config = dict(
    vocab_size=2048,
    norm_place='pre',
    rope_theta=17700.0,
    max_steps=14832,
)
MLP neurons of a small language model. Each row is named by its layer, matrix (gate and up: input weights; down: output weights) and neuron, and shows model dimensions 0-159. Each number is 128 + 24 x the weight over its row's rms, rounded and kept within 0 to 255. Numbers have three digits each. A neuron's up and down rows have the sign that makes its largest values positive.
Before each neuron's rows, "fires after" lists the tokens most often just before its 100 highest values on Wikipedia text that the model never trained on. A number after a token or word is its count.

fires after: "s" 36, "cc" 15, "c" 14, "g" 11, "oc" 7, "v" 5
L4.gate104:103096172110168189156133122156146104111185113139114157148121151136096134119143154154109129138106114132114154105136110093118088167090145131100120139114046132166099108136130121137145113100101124136107142094163124129158122150133127084159133158156092134116122164152122133127122150120079104144121122074156127158088145133090121114117151157118134141102118180113109136145150155129134103118145115131101100148110132142097146135133141098121148154131127154094162148177124152146090170129109120
L4.up104:090158167161135144154100116125178173094194125125149101093115143126103150091160152147146132144095149119116136118116089115112126145135157135138096093118122121141111129136144112113125119101116113135116085112138092143178114102121107160145143141177069158129134160138111159125151131148116079113130101100104122138127148097127108124132153178112094158104140129116091092144129152127154132143121109113118155180127128110172100174149105094086139135163136140143146159133097126086128118142148113
L4.down104:107119095133189136133126136083119126180104167116146122147111135090115122120141130159152096117112112093133105104154130119136176102132114129108145147086115148145119105153115118091115141149130124111103081161143123127161117085122136108126168124130119102183140109144101131138135102111163145150120172141070163121144105104155144148135144111098153146151109130110210103127098139149146134162134134115109145091162123100117174141127119144110119142154138081129118143127151112065123084142132149

fires after: "S" 22, "s" 16, " S" 15, " A" 7, "z" 5, "ing" 5
L5.gate400:119130106064126106096122114152117129125137133114134152116087090142105122169144119085104157095161084064138119157082132114115126109130072133146116124128088087109111116131119147128164174123140089088121120081132125114117130138152089107150163095152106100143120153147156098132133135125142132099119130188167129154091134109085139137120119120118128089102128148115086137137172127147131079118099133157085121114121113151125130129114117137164091131130093137097097119125128162119145151143135100
L5.up400:125166125157116154118143126144149116118102167147138159154101123113095107114103085150125152104083157116128122132131082123138111126143132128124125173086104122115090115158090139103096151149104131130124121111090135092092095105161090124150127144129111103100144157168137127109133110094133098113107152142179122125067089102143112099141148116122131139074104150132122117131146130153146110138124148138135149147082143125073097143124090126146121166109062146134091088140130126093134151119175157
L5.down400:098130167145112112111140163096126104094123123139141117153161122120110119147182124131103100120131192144142139120148105119138109137133174127158101158134114124150129164109153136155105094107080129155124155145097122133154143146134137125139129137091164176111135139122094144121130123153104162128116124148132187106132144111102138128127132137052143185133130103152161124103141152167171153093196160105172113145170164131135092148125131105113144162095133147147132147145144117145119120125162142

fires after: " " 31, " B" 12, " b" 11, "\n" 8, " wh" 6, " to" 6
L6.gate154:151106066130172138102160150158095121127103131115140127101084161137152114129104125141120151155172115145113146129141124146118087099129169144100125121142122121104177142166112134137122128116138094136128136140130090104137173121152097119142148123127101113127111100154087086132140118131092129147119106110180096185154161165128134143151152121148143091155135111093135138167109176112138124116083114158126110144111123138146131133105141135099133143104153128084093094096059133129164113147092153
L6.up154:133117107148139129112109114134103127101134100135100113104108131115141073106074136163082202115172126120153099139147140150127121105137141143127087087129127154101107131135143128109099122097113101084132146121123117123135149133121092092138130104158127123126120093152083086150136116136148133174176090147143096155181087178109159178157135106142143115140157162119148126142082134099119131139131098115125125137121127139120136131156144114092147159181136127119154127097120076129139114102095128
L6.down154:125102147126116158140156102129132110167132151177125121141177125103112111098103159175095133068127169123108129149135120109133151163129136092094128103123146117074118104118152143108078107131126135094082157106141127094141124132149112106182114095131129130138118086147122138162121130065131124092151140139137140116129117106138148155157160135145085129144121158118121090076124149101106134123161143110107140118129103068111104164151137124131118164133124102119146168144166106118126104090140090

fires after: "\n" 14, "cc" 11, " 0" 11, "." 10, "-" 9, "la" 6
L11.gate423:157186111128103142128111117125170123112064140118124183111120141115152121145129130088138119110139089145079100150126107153151103144165161154130159080117112102166133105123105120111144109108140155115161106130158097155112150139103102133132131115149159104135167121101129129129151142141074117173132125121142120171101103139112075138095136175100146142136154134124072126158140118131145132133133127093157137159113147156126144152148106129131126174118146160128152186079127142156114108152104127
L11.up423:193168090105103137115143158105126168109099126105124132139129109138117120141144109119114112165157162129097109102131107145132115128076122134112147091126100133162150092140155126175136137082177178143136108125140111161087098109153167157115116159124145127114103147134174088118090149107161122153097106121118124138146098091100138133124090141137122145153080115125088126184143134120145161116082132130113094129101141109125099111136132112127091119124084106125142117146112183118107113147110141
L11.down423:149124126151168156142173136109107090146184106129166151131150133132106124131102143160096146141103097121138119131101134139098139117159128078105126115149139104115169127097126110120161108137118120084103137154133103090141095137131130138144106114130107104168160098122070165138098093130150102105152159124118146106082088115192088138109124102136110116121091127078135128143087112146139113100098122152121155140112157141166110103096141131076128166144097136131133142156105115144153138143162101

fires after: "," 26, " " 24, " and" 4
L11.gate19:140096100114094149108136134143080125114125147095138114136124175144117133149164131101153173129121101159113160091110125150115081102096095174076158128112129160119126142155110156122161105154111122180170154122161155168120136106173120117122146116151114111186159179135122091174107103139142105118156100125110101127173157160146125135164146120119164075120119131114107148121131121111131121090112105122124128146157141134132122146134127123143128159119118107123138105143094166106133145151155175
L11.up19:149144145136115128121157111121142128136165090132081161121142132121119131158155117116125111154163122153155127134171145133159157122144181096124165126183152146103122117106149129128122144166106088124120106097080122098135144147109124117168134104134143143107142137132135143094127142154176165117158161096127155142131142199141124077131159139098079154132168129140115118136119129132139136142120084112146101141076090087105130130152099125103146141142139156130136101051139148112095115105131106
L11.down19:159115172136086119102131119127100108129123131126158114161148106115115087173102110120144148151101126170111131136129168155115101124122118162120142134099103137134115140130155158112171189158130146117134111106131155117147201129126141146107120149171151161183125119137129126125150108114140121111135087080127113140149156109129081123160115166170102180133190123116139106134120159094145115140102103102135118119098156143146105125143115141099146119081144121113092092124121139121099116110119185

fires after: " re" 26, " C" 15, " trans" 12, " Re" 11, " G" 5, " c" 5
L5.gate218:105154160065132167126105109119135106100158119149152160149128151143103147105113110130125127156110099100100166175126062119088110137165139101146147134079104104118116132181097117093129128119137122144139110129151122099123155122099165137159153114110115141101130127097152153092145150104097139130111147155080133138164104139132097122126151139104098156121082185107164151162128130153148119065157128094118126135126108130156136122117133162142157121121150177110110146128098156119129107128118109
L5.up218:171148100103121157149090126155133131117138128141159164103128125156104132167136131122123156111165134127107135141138121146120161111142155116207137104080098098113136131112183158141131119093154099108104154118160126131127087151174126119121177116132158135094174120099167096108163206138140156115137155087130119147141123099141115144165125123110165146144139129103117131126117145160156152146104127095128091151088162123143115148128138136133129118125146132123100135139085127131116145090125074
L5.down218:135097167109115162139096119143190104128116098168086159098128089143081121135113146147110167118097124115146127103133166127130116135125118116147143135111139122139112124182155096161112086123129128109096154110130123134122112129127137128135172111158143116150135088119113167145139131186135143155121117119162145114093111144145124146106106086114115115108133086169144097141160141110172162110185107068099114117060145094131122106137136124144174113155125120117117094136122119117137120126150084

fires after: " " 39, " d" 21, " st" 14, " c" 6, " re" 4
L5.gate190:180108181132131122130132101117107128142119093132101134118125144129140127162130121124116110130155111121097152160124127154106108110149086084107143139167117130135181195154128189154125124108100146167125126131133127111133160078156129168098189112070130160123121144097124121092132159138147120128123148130130125140146124137126111145142111129150146080127086119160111166151136138183125162135130106171137108125172166107139164103139145146126129096115136144094073126111118121120141112134080138
L5.up190:151102146127092122109142150105142123107114175082153146096151134109083158116129105131129149171148092158137131098112085195134104108122148135161145105094071117106133099128137107157127142128131102175110142104126096143132137108126094127099139165132132139090135125094145149175148179107119123146077131134116103119147089151142153115129104124085140125128123167094110139132133117134117133162111139109156130132127125104128136158108145148098118084154112086113088130102085088127108162167121095
L5.down190:146070162144114158133196154149144088150137136126091111090134125119104138150088084095099084092119149138142124131145168131142088101113127161094145100125127126108152129138135127117115110125123100118091141117145128110103112146173084125133087143117214098135179094123140130141133110110136112111149158145137143122120100131151134136130086098133162133164144113160152109133089134110137174158124168133115123069096118125144121133127135121132137127150107091142133108126090144160145112129101131

fires after: "\n" 46, "-" 11, " " 5
L3.gate319:147130139143116140063144127124148151107119075163137177136155132111148123141124131122094162108122130105116111105159145159138123161148162131139180123108135139115122141113100113179121105090105158101135136105151123114137178141150129144139159104127105129117125140102100135128147118196111106118184130108182108163143112124109144113160127128122127110134145106137097124148127140091134114110106116141190154184119146151119164127113115107167156169133145158104096107143064153148125155129097114
L3.up319:120131119143129132074107136135160110141113132119162151118135109153171102126137118120127144132081139128114138079114143091150133111120150137134148159171130105111149114112140106126120158141103145112141102141120111120121106184177119177178061122145128147114154145131115109183081144168158093120097135136136109111114109094138120124120133164139107127091138088163097145148134141130109112149128155158132147160126130128125102154103073110156132135135153140097171121116102156197086157155132152
L3.down319:138143141124103139128124111133133125132112138101139120136147136166146115121113096112119128148113138142147114072111131104130159130079138147097152139145117075115156098175146128107136180120097103120143117149079146136130118130132131118143088114201208157122168118131143108183107121134152119098107124142149077120109143114173137185097136175137125104130130135143120145163143136153097105141144130176133143135103141115147114130073132116118143136136156123099173134104106148106106128174143162

fires after: "p" 20, "g" 15, "c" 11, "op" 9, "b" 7
L4.gate358:080127160126102114129133115160119126125134097128127152149129127109111124120122126065136134129122107089144100121094130133107153150126166122100125122145149136164106082089132102122159135130124129134130141142167184138105124130118143119105176120128109104140094157172110128168152144117146156175157133166143128132119088147106163076152104174144128143109167169131085116111121143136109130123132086174078115151123091142143141193185139095109133170134158148127116127100124106099112137135123124
L4.up358:111114156128138132095109150122166143107135140129144124129139078140124140099137150091145109116080113087125119140130138133106134131150150102113128141128122078161081123124145088129127121096176146159135135098189129126132138141085107155154110091150110176152112155147147170148127170145111137139141103116105107158143132142124112079111145131111153133088143112110133115109166147145139098149113107123117095151139099126181128153141151081112149178135182103145169159119105120129132195136113098
L4.down358:092087115106143153161176109129103113141115097155125113112084101145114128160137100133124097135117146121112130105116157119099147129152121161132102137119168156132153091136122129095175120145074130115148163141188183150144101105117138111122143156114123090140122126150149128152123081138152105114099138133110161141115131156121147122112168141160130135190136181126119143125135101114118170133139083125093175102149102095123117119140146101132155134119105139118143100153131118092077080137171131

fires after: " " 58, " in" 4, " |" 4, " of" 4, "." 4
L4.gate353:157100153128149143127142112126116102145135149150196118110108130131144122135136128145125137100130097107119150146121145132115091136175121124108113153142130163155131113122087114083150156097163157110115102138150161094139184130143136114153091089119112095144082125136133159103147109131132156181105117108154113152164150122154151139134131125119133122106083093083126075115140168107070127147137086153124156106117156147116111088105160100140091125085105115139114132125127101143189111116149102
L4.up353:139121167125136155135167137124119111136133168101162135141133116130143110115094135173130171114087099096138125140124129126142108131158112167115111151164143169133146107121136119097153128098121162054108127142120149146094134163132123088169099108146135109121125126162147136114133101148127176130115138122140127140131118087144148138124123163171128135101137072094108086083117155120100135178160089135149179116118124134120129119143156108151106119146083124113114141140150102155195117068140136
L4.down353:071125158166133122123172151135154153129095115083091138113122118148157119139149126141088149125079098140133096098131121117138139146114120190126138107147155093143106123132169130144139135129081151061123146126109112162103068126121087092154091183178157138129151106114157106125120122144123151149108163153095132133102136117130111125115133125162150128159191113122124119119137152122143145135138140107124148144112105167143101161173104155142160138174095137126139120134157137136123141138143131

fires after: " an" 17, "n" 9, " Da" 8, "A" 8, " de" 8
L6.gate333:111138129103104137119136138154131124099122122138113074114119189123158109157140129119130122156124105130120170078113108136138092134118159115095117147102137157134171137160072110141106138133133121144098138106124149116104134095166133136120141099111099129143123081160106112095123095128075099151140115136207095136110112162159137176121134119132150130130092138141150075150131107118075156083168112138146143158118100136119098136116134102105140162107118098133124082110120136102153171132150120
L6.up333:113152135133141101106133107122092165114160128126146149160148156153102136150105148165097121148100122140144133115087131151097121117124118164121153125084145156123136115154102143064137111133122082102126117077124108119125172075140139113134102118121116107141119102144160128127157097147120106124139163154170114128179153151134127126130148143136110140113154170100138100151109133079154136090148117093130115135129114110069157160126137131179077145144111125097151097131186174095138142156149129
L6.down333:159151130102122110168123042139129117137153148116120113129184100161108173112107164187116144160117162144084128122158133171113119100121154136109175100163126128128139094086121129124147091127151158132161107139105148124096139173160123118081129081136130125133135130123146143100078134138126150096143108151144154139120138175133136107107144129144132164134122143137107135091122107104167099142122117143116105110120122111144127149119121145160098093106154163143094122126112139120132129106194136

fires after: " " 100
L5.gate32:146108133096095142152148145134116107095125158131168110124142157123165138144139148133135111146149145133133167107103096160099077114175158136128145149137086160134116146179082142111158147103138124152094133145185145085120148100122165099133105130120118124124118151100122130139096078114107135119160108106107113141158121147097104142155104125100142137154052141068153105138123107146108145138116136115141123157121082120160155145128150099112124158109110124121113105085080149153162110138105131
L5.up32:139112158078110152208142139124109129120096143165135111122149120123141090144172165102143140117161135163135214118113101134132092089108159137163171139136088132160146127161086158139137140156126120142084142124144159143111137123145110149130143120126131100112132111092120152138127133111118135148156104097144133133097132168138090120172117150146081131148106119109142132121119110139135116107094155121149100137138104104118116115108171126103109093122129129107130107064106173156127126121085132
L5.down32:092106138146116123170137172157167090116127149140128110111211070142160129150120108098109120096120146096139151146100145142117063136116141161139167102107137116115115135178168151097125147114112123110090128123124107106150108134156116144159153100145188138151158111087158133121134138119135141140133116099136142133086131136094132107156134101122112151137114129143184136132142141147118105153147157092140087078083117114125129126099098097159132117109122109121126126116076139124133118100131134

fires after: " " 52, " de" 18, " re" 5
L8.gate313:132075106142125121143149102146117161135129110170137125124097158186121145146168128127130145175156116096146155129122121136095099126132134077107137129131103115100123167176092140112175105145141109142101133157166137110123136105162174071112118152084070132153142115116166139119093150114152132120140120124126100146141132190153109175152159138118126131147148149116165145177167134115118114109123129124124148135114105136138103107142158146151152127079132122141127086143107117153124125175100131
L8.up313:137052130141124137154151144092139125130143140158095119107110177130133107135110097103153149165164141109140119114149156136144100138151132103101107127145120147082142155154106175090113098103136123102122135157127162114129148117134158073096154145134111166143182113150166175102079149113171140133148125111111140134133144162173130173141154153148119120138147117112147123149141099145132137120156140088157172144140092115139135121169149125117187105105130138158112124133118106154151132101097114
L8.down313:160096148136157133111141123117130099140157171164107141137167071105133128105087125116128141107168136166158116114117141132150125128093139120108117142138146120124160147135084173138108089123128132120147137092109166108100120144126164095133127136144082144129144134145105128133126088161152123081103136124083115137134088142127105142127093138170099090119136104073150101114133123133113144153068157130139188127095122117181152096174132149111132141121116108114145168172135115098112146091130138

fires after: " J" 28, "g" 25, "c" 18, "h" 4
L4.gate444:096145139131115158114117137117121139104163127139138153102119105125118100097123111112145122091079114114118142186118160084131118139142156098129130101115088118191074116131133133095144140124153164134098108078136095128135108154105098091154148101169114111119123134101154125111111182110123084158131115116182139138107124140103125120112106139115129133050139132105112109136111154133118093125157127122131123149150120133091140138164119130147134100152152134069177173138126127144151072141116119
L4.up444:100129160134159125143109106102134143142175115131147135121112111105104100078134132125138108146144128136098115124144136092116141145119106159125131102110089114125125122133067125104125131084128112114116104134151052121128104141087110094147140168164106106130108154119108171128124141094115078155157107134170099172138172124114121120119181101084113141128115180150099081111110139117127138123124141150108122134150107110061153155154133098147134109104153144147179169157128132141102143134122131
L4.down444:097101107131168146080161158151129122140111117097144110169112124094102132130166135148146109113123124151142165083148103147096163094093100131150123179103119137160128097144135086118152124139109150128131130154148115167162108074131114117141106129128134125203137127141129136167172085150101144141088139121110151111142147113117126101131112132125149134160120125123169110135134145128152175148116123122124174065153115098144132131117197125120117158147107122105116086121148115115097128156157126

fires after: " C" 33, " c" 33, " p" 11, "C" 4, "P" 4, "ro" 4
L5.gate321:166135154129144115132114129159110094140131171094122143159157132150098123126154094138159118166121143113127145125110132138114153120144134104156110127160150130160115148104131130160158158118112086135092125127127101136124157109178107113151153149122121144107142112134152111139127139085124098127119128134130124084181101097117137137093097126103174091100082119116163128173102113116109170127092111153101112090138170136158163116077140184133105180130108140147123150111104120077157147179108128
L5.up321:122137126118130107160089134121134105126089121159131172128127158170110144163127127116126122146139088131097135103087134098086132150169113176153123096079073117157118139129111157100155105074165120134095130117131111130152131113135146080185124092130143124123110160110108168116164167139106113143123165149100084121116126139110082135108191091149147166117125145126107115122140127157105127113147105120121142157120162125136119143113141112110125119113105132119159177175108144125092088117136140
L5.down321:123148112145145093160144118123120137132149159170145108162149106095148151120110122135110162104099131102117149080091116105114149119077135121146164125100094110162092143141154144143172076152152131110121097109078134114098132173123106132158133114117121161137121115135138109156197100157142134117143129140121108104149171155090123106154103136105098081087139159148101155145108148069112158153149139103121112120145125112122139115142098132137107102173115162113139142139128152167132145087145138

fires after: " " 40, " (" 7, "-" 5, " Co" 5, "s" 4
L9.gate326:164089158116117097161095174165115080108134127135124120082150147133087167124115173139138134121147157130109132128103158114079098112094086091141168160115136151153152171170076142150168139146135144165099129104138120137147138107141113074097142116143112123111141126130120115129156131082119112104163111101169099157130123087149121139166114124126152099126110123117103135133136116145149089114107101151146127174111089133134139107112089127165129162118125130129103100144111143148132142122084122
L9.up326:154155167145137104153180145120098126114117106136140183108101144120149140100141121157138119107119122116163163128143134116089096137120108110141140133119138149135154118125119160146125135128122145132096133088129147150103131153124121101130123121141110130128137117134151116172121096078136130138159114071145131171114121079162127162146101146107107133098153149093112071117175087126142100120106068083114137105098124146110135110136161110149158179089140134188102105116152149169102104142097159
L9.down326:133112176162140147098132132122119119139137124119099147115086121116120164118104121144151154153144140180137143104126130101094135148101123133145151116109102153137141110137090149134123104105119160068103167074136162128136111112106132144129132137166125100198148124137126107153153129101132164125117106101075168149125148124137140169153106154136142139097171133095183100110172152107145099137139121088086132157105134121183111161146090141138123136123157148173130160117153141112142102143146148

fires after: "c" 28, " re" 17, " dis" 13, " c" 9, "s" 7, " con" 7
L5.gate323:117155185134144138127123088133155116120138128145129122118101148168107132146199114107141124126120112147127126137119128107117117139138131080151117132120065106119168146151077111131163127092157123140147130104164113103112159126134200168170194148088110113125118173101146123095167161119092149131117136137125153114163149106165110091100171137090141081154104148118107112129137114130126135135085126112092100136145114136140151111112172143124131119115137111120141147141087139127115111128105145
L5.up323:103116141154126107111145112138125128149164124142135145111105143102069106111137130104126136181140115150194102123142084143181142170153076159161141128131125115097143124117110129124065120099127122082112134110079111090097099122099158139151121118112110100163152116107122133115150151145127149105125145113103170096098110106144137136174138110094096115120131108166083137148083179119159136138146092145104150146119119150146136150159154148129136093117134146132115138081147128125097154113113141
L5.down323:124093120126115134147114139102160145097095122131121104170125125092144105110126103121103131143129111124131113122152110094102120146128089090174137138143134084117095140126114116149101141129129116154114157126112157143129137120128154122173143180115101123154160077138140122100184147103135139153142155106110139145131148132082135128132113137160134137192161105141169083104132142125084137129099060139108123129170155123140062193155111135146161100166111116146080128111116125127112110105134111

fires after: " " 50, "," 7, " (" 6
L5.gate99:113095112103134139111135117140109103136140137137179099090098119149154127144129138102154113138126104145073144130130145109090084098167141141110147134127131158132120188135110125092174133124155108155113108135169117094173177106116162116149129118109087103139094148133124135117103093126101120142119153110108089155160159142131118117177137080100156119118130170115108141080125145154133104182123101082149088117092115126138144143097141115120131143081155138116068104129135141148139149132137130
L5.up99:112079108140172128176160142144113089089142118118137115085094103148145143115123163135158129111100109139124118105130122093119125130126129165175152140131149164108105143138126143100147092112168128145136144140143107149171108104089139139123131111145107135109115123146139106108109129147120092179108136119100140124122143119115109110204127115156154098131143176111143104091112154132122117155129097077189129090084143098128120149139125114102151110130148128156114079104164096154128158091130160
L5.down99:139155168109106140138134139164201116119128093135126112117104087140130092113116081129157108128115168112147143123114160116111130122127081150170148107125155110091131080116127165130105139123126137091152141106103070135101071149162095125135135144138207118135141146117164100127134172140135109148101168114120174157116119126088134118135134141142124114148133154132151137141135143144142129097138132111144156098089136090135118133113109110113120149165136107167151088132145109118064125134112147

fires after: " " 65, " pro" 16, " mi" 15
L5.gate264:136105142092115119140143109136123090130145159117151113105130181104123082134098149119155146106161099160153134179115146154089100097167126110148127165093084129129129127151089093123159133099160126123125105115169128104125162142138164141142131066104124139119102112113137125153121124116102119111121114131143127100187164134177080106150126153135160123122132154095158106138138143167105163154131101096129140109126102099117166123083179110125126144120141156137132157136102137152177113108107110
L5.up264:133084114122095134134124149119128112119148173157133127109179136129097145138093144106174154088092096140150139139116112126107098160115121071152132154125085152113134079148144133127123095118103154101130124137156156117089153100157121144125134084153109144091122162159101136153126171135097133123119132106150097101151098114180096130140139129189116071113091111124119080111141177153109123171137094122129129096114151109127142114129119084139126114176132093145140111105122112127145136120131121
L5.down264:094120143115133080112131147117126168129133151147120126117122104095142121113136143152127122126091079167091102126111115121107108179133124090147163116125134125131111100121156107162099147131102132119124139081111099132135086122126134137118153149131184178134135140136144122114116157101099132107122166155107138121127116121140146097141157119178092170116130121100136161111174147106145110065116125126112119119090140132119064173099066187118121160145112131160119116131109153127111122146185145

fires after: "ch" 14, "iv" 13, "C" 9, "p" 8, "m" 6
L4.gate71:101099109114185116099142118111161103118139161143127150100147102121113113136126093149168115140120136137144142140110136065072149127151143111125147126114121076157156161166092102149143141100132108131121143119174105125133140123106161170123121118147122096154129161118185143110115157106112101118121131088089141166153164134103120088118172127128169137161116147100120138128127089121142127126107143113084060131111118115132102131132185130100123130116109142139186156154129109127152120167143122
L4.up71:143126126143192124149129109135136119141160157129178128091128117129165144104136100086090136140121154121101100141164167106139175131141114121148131117095151103135124140098101164150111116122133160100100103101095149092134112189146147151113123119126150155144105104119126127126090133121113100134104170131128110128115174115117151123134125100083099158113117084140087114090150163080113129146151159137107112095115141136129120135096092116142151110126137138173126151156145123165071124104189149
L4.down71:156118132101107130149108134155120140161104103102111157154129158163167160123130137127098166133094123096114147178108133152134087129098129092142175142124097141114145112073110133116123167149111163096107152115086104152105113110163155120114112106092113143110107120102137112096140103089129075136144160117155116151098099185152135174124092135143106127149139118140187131098146162123122138129080102133138125129103156116126115130122072102146106119137142136122107103139108181113123114124143095

fires after: " " 25, "A" 17, " S" 13, "O" 7, " O" 6, " V" 6
L4.gate7:113086095086118083128127052148112112140128111125157134119118151105163132147150171114182160101130100095108138117138146094110146060140124163088128126099119119123143093130123118116168112134123161104109127146140173090134144131178168153147124073078103114144120132139134131146075119130156118101147125094118120140132121122157135143153164104151111111117105140122145150104136151135126127120125126153080160155129153142095111084099098138120098117081140103126111112134094129132122139157132128
L4.up7:119112110124093081108145096134110104126122100144112149111110133078118124146134147129175153099131112108159118117125120068096150091146126183095113144105113154103173052146150130122146107122135149099103131167101167096102130100156142107172109084096129150132165156138153129119074143131143132082155120124105168120126092086162158105150166116146125134138123166127157105127119115156130142145138128102087170166112125110106111126137115128088127131133124120112118126133120129102155146130106116
L4.down7:123175146161083108121161132116173120146119151151097120094129099114090139124123132134128125137154135132144072097159087124136171155115090133129126144136121154142186074152113091110115143124131118116112138141149111104141067103102137121137116143100109140125137138134141109054144126156119122119100128153104164112126127112160135107120131114098123116181105158110138112161110101135165127143145151102118156131138120102086125128154104201138123134159093142139163154135192125102152124128115124

fires after: " C" 27, " P" 9, " New" 7, " S" 5, "d" 5, " p" 5
L6.gate425:142171145130111157112131106123138112128095131138155150149120148123092137141122135129122115137123090128100157139069125107114134151156093144131120152130106135093132141120104112108151130113122154153116063084125119077134164112136151146190111103123113155172112193086122153134168144098140135119117080108118095128126165076127071160129112107110129151089117109124087118127174179128134125113116091126108126143156151165162158107080120112105130128105122117133137122133111138106146141140165147
L6.up425:170147168112125135155099108098134132121111108167143140165100134101156155151117082119119123142094119153129100115119082138080136122171055125121132121089099111096119161100132134164155131144150122137149099118154121102102093121136118135172139163141145130131101112115133163061138159138154115162114124136101139121149132110131123109132145111113160178119145155131114132095109126126092166094110132154120079162145130177129114136152149117110163146165132126164134144171128100151144112106120167
L6.down425:150189116133111144130100114113162143125127178127122125096110154097140124084116120118124168128088140118144103128129138133120145110163127086071123101091091117177130150166148113139145091177155131140159113145130149142124145140103118112121149148113122096153176132119107141051100166151129157138136119137084115104088150137103162114151148132164146135132153160186126119126104146109135130084131115155157101155098112152103157138166140134148159136145119117127140157143148116118131090110159114

fires after: " D" 16, " C" 16, "C" 15, "D" 10, " S" 6, "S" 6
L4.gate407:123130116109136170195105106131154128084123122146141128152116078116098140147139133083100152121139154118078131134150087132140141114122117153165161139118139160101118119127107138105145172128103084144098130100118147105115175128165133157111118105128109149116111102078145091131149148098142119086123118155160156138111167153102138137137116096130125136116129102121195124156101142137138082099147124118130148159121167137095141114110139139122182120136090092082114145065124141148124139103128119
L4.up407:146115120086149133098121124092155113124150155152130152105097121119101081122141083099107141130129121165099095158098148126105151121147147103166097151133125098158177116118152114179159163109164127121132098136172086114119139134122134120175142102145132146101108177125156113100143128138120111127136120121059141114112111111110105087123151122117169164109150127136120133148112117140123137089101134127152121132097151135137125186116120128122174125162142138119183186139110155182155124136144122
L4.down407:132152155167079125122099147166087139152110164130131126134079145144120166112130168113071109138180164106168110114131158171135146131111114127127154140150079115168140132118147136118147111137101128121132124119132127139116087138063118152081155155120093156134133106104117153119117156104146092105131094129145135130143119096138122113135151136132081100122123105159143118148148132179142100127100126146125125143089134150142113083141117110147133114158137074185112142138173092133130159109140156

fires after: " " 93
L5.gate429:140089135138103100101149079136094105118092163133184105120073169150147146115143154139126108117165122156118136125094171109095105112141172111099122148111083139149133143141078125150111140150147079168106135139162131138147144118112134137125146085095110148120129106105103124152116098118102129136159120109150106139136155154172119101170119111064161128130083124120155098162149153165128110088095111152154096130126127135143136098114148115132142111110129112133139113130065124131149143131131146
L5.up429:107120142131132116104121134163102137120107144094103147165116106149112145128129089153131134139129159142085156098139213111125098132119174122111130070149146151089141139133122146146093116148113136150129149138136168127174143113142117141086141147131112141137127094125149122138120099115118151113105124088207113150112133144153161171141137188115141158138124132121135082133124141148144141117059152124120131142122119124156077100122118123116172133164108112160164135171104086104133141144129138
L5.down429:127096155138166108152148139126125086127191161083126135155129115122096148138113108134096112187143111111127130092098173111093144128090131073099118148138152125146126139150154167153101074111107150150144126133098152122157117092152138101132122130126100144121144122122137159133118129139096150094091120117144126187137143138094149132153088156115140142131128134132132140094120110133112132118119167098140105131094098134166103143138077054119124138152123127111130194129122137149121146113121176

fires after: "g" 21, "ch" 11, "b" 8, "et" 6, "p" 4, "gu" 4
L6.gate315:108126096096106144092100115134140162099173130129132123111090099122138099113150109117121160101134086126136083142096155134115164134156105071104139111106126094094161161133085105155155097144131104150130152142135149127148119170130141125138116151150140069150112153113132127139129099143126091123151122154124147108167151111144109098165157088107160098136106131088103117112134146110101144126153115141105108132108073129143108154115104099122120138131153178121158159171088169111130077146112139
L6.up315:092146081138142129146114115125085147142160087113122094141096122111141134151121130126102140150150165124170147136120130088187112144125135156134140156102106114115124137080148121169123143166161143135169086088194125128167089144149094132127134139138139093159089097110108090172151113154094155193132101118112107106116138122166147110133133130151114119144161086132134146127124095099127111123117146173107108166142150131121084154106142113154111107157142133129145135132135124124105132152142091
L6.down315:126140172154112120148116174113157142153153151135112145124189110144135069149148120145083117138149168123138152092147109183120086103129128110141138106135110092139124105104144130095116167134134076076123122133145112137101073169149100127107135128141203139137140136103156150132117149121165101127083123108156140111135085159124111180121144100143151142124129107129153112109104121125115104115149115135137096130126156154088125092111122126166112134165119110110102126130135140135167108158126155

fires after: "s" 33, "S" 15, " Co" 6, "C" 5, "." 5
L9.gate314:130138101120154077076118147120122083113130091141125133143121160124128107129174100133141114098143107112112123124099124124102110158126097155111141159086091120117145157153125135147097148111127143111096087149106106135089146090154106126097150180105076092152152159105140136135115132148124140080155130157142075163093130146119155135151089137103132100115100122134134108092155135126129102092063159109140097125125115101138114122178100168141105123105115137127092106121134160136123170149111122
L9.up314:142119151145131135152107090127157131127122117111132155133119102077164162102118101081144145066084093144132145151116090131169118109114132119128084158117129133122143073191132092080133121099133100122114127119143105115141124137096109135129175163099116078104116179131117124134131129101079129091169116122140119090100119129144106126111151111101099143137125157129190145138139126138156095134082131089167154106138147135138134132106126138112145125104112125118116150127160169093116112152119156
L9.down314:131108121152140117107139097119116137132060130151151145140115209124136148116138140164113125142146127102136127133107078090144149150134135163122120151141129099102126133096090127117118133139113114116097151164125093137109085115109088098133120109130128129152117132120100135105151103151148070147160124118130179139112108198142126133136125120107112158147156139101163118134134129132130138165113120125178095121155125127087161113154137176169124135106155150143124184065130090110158130132091145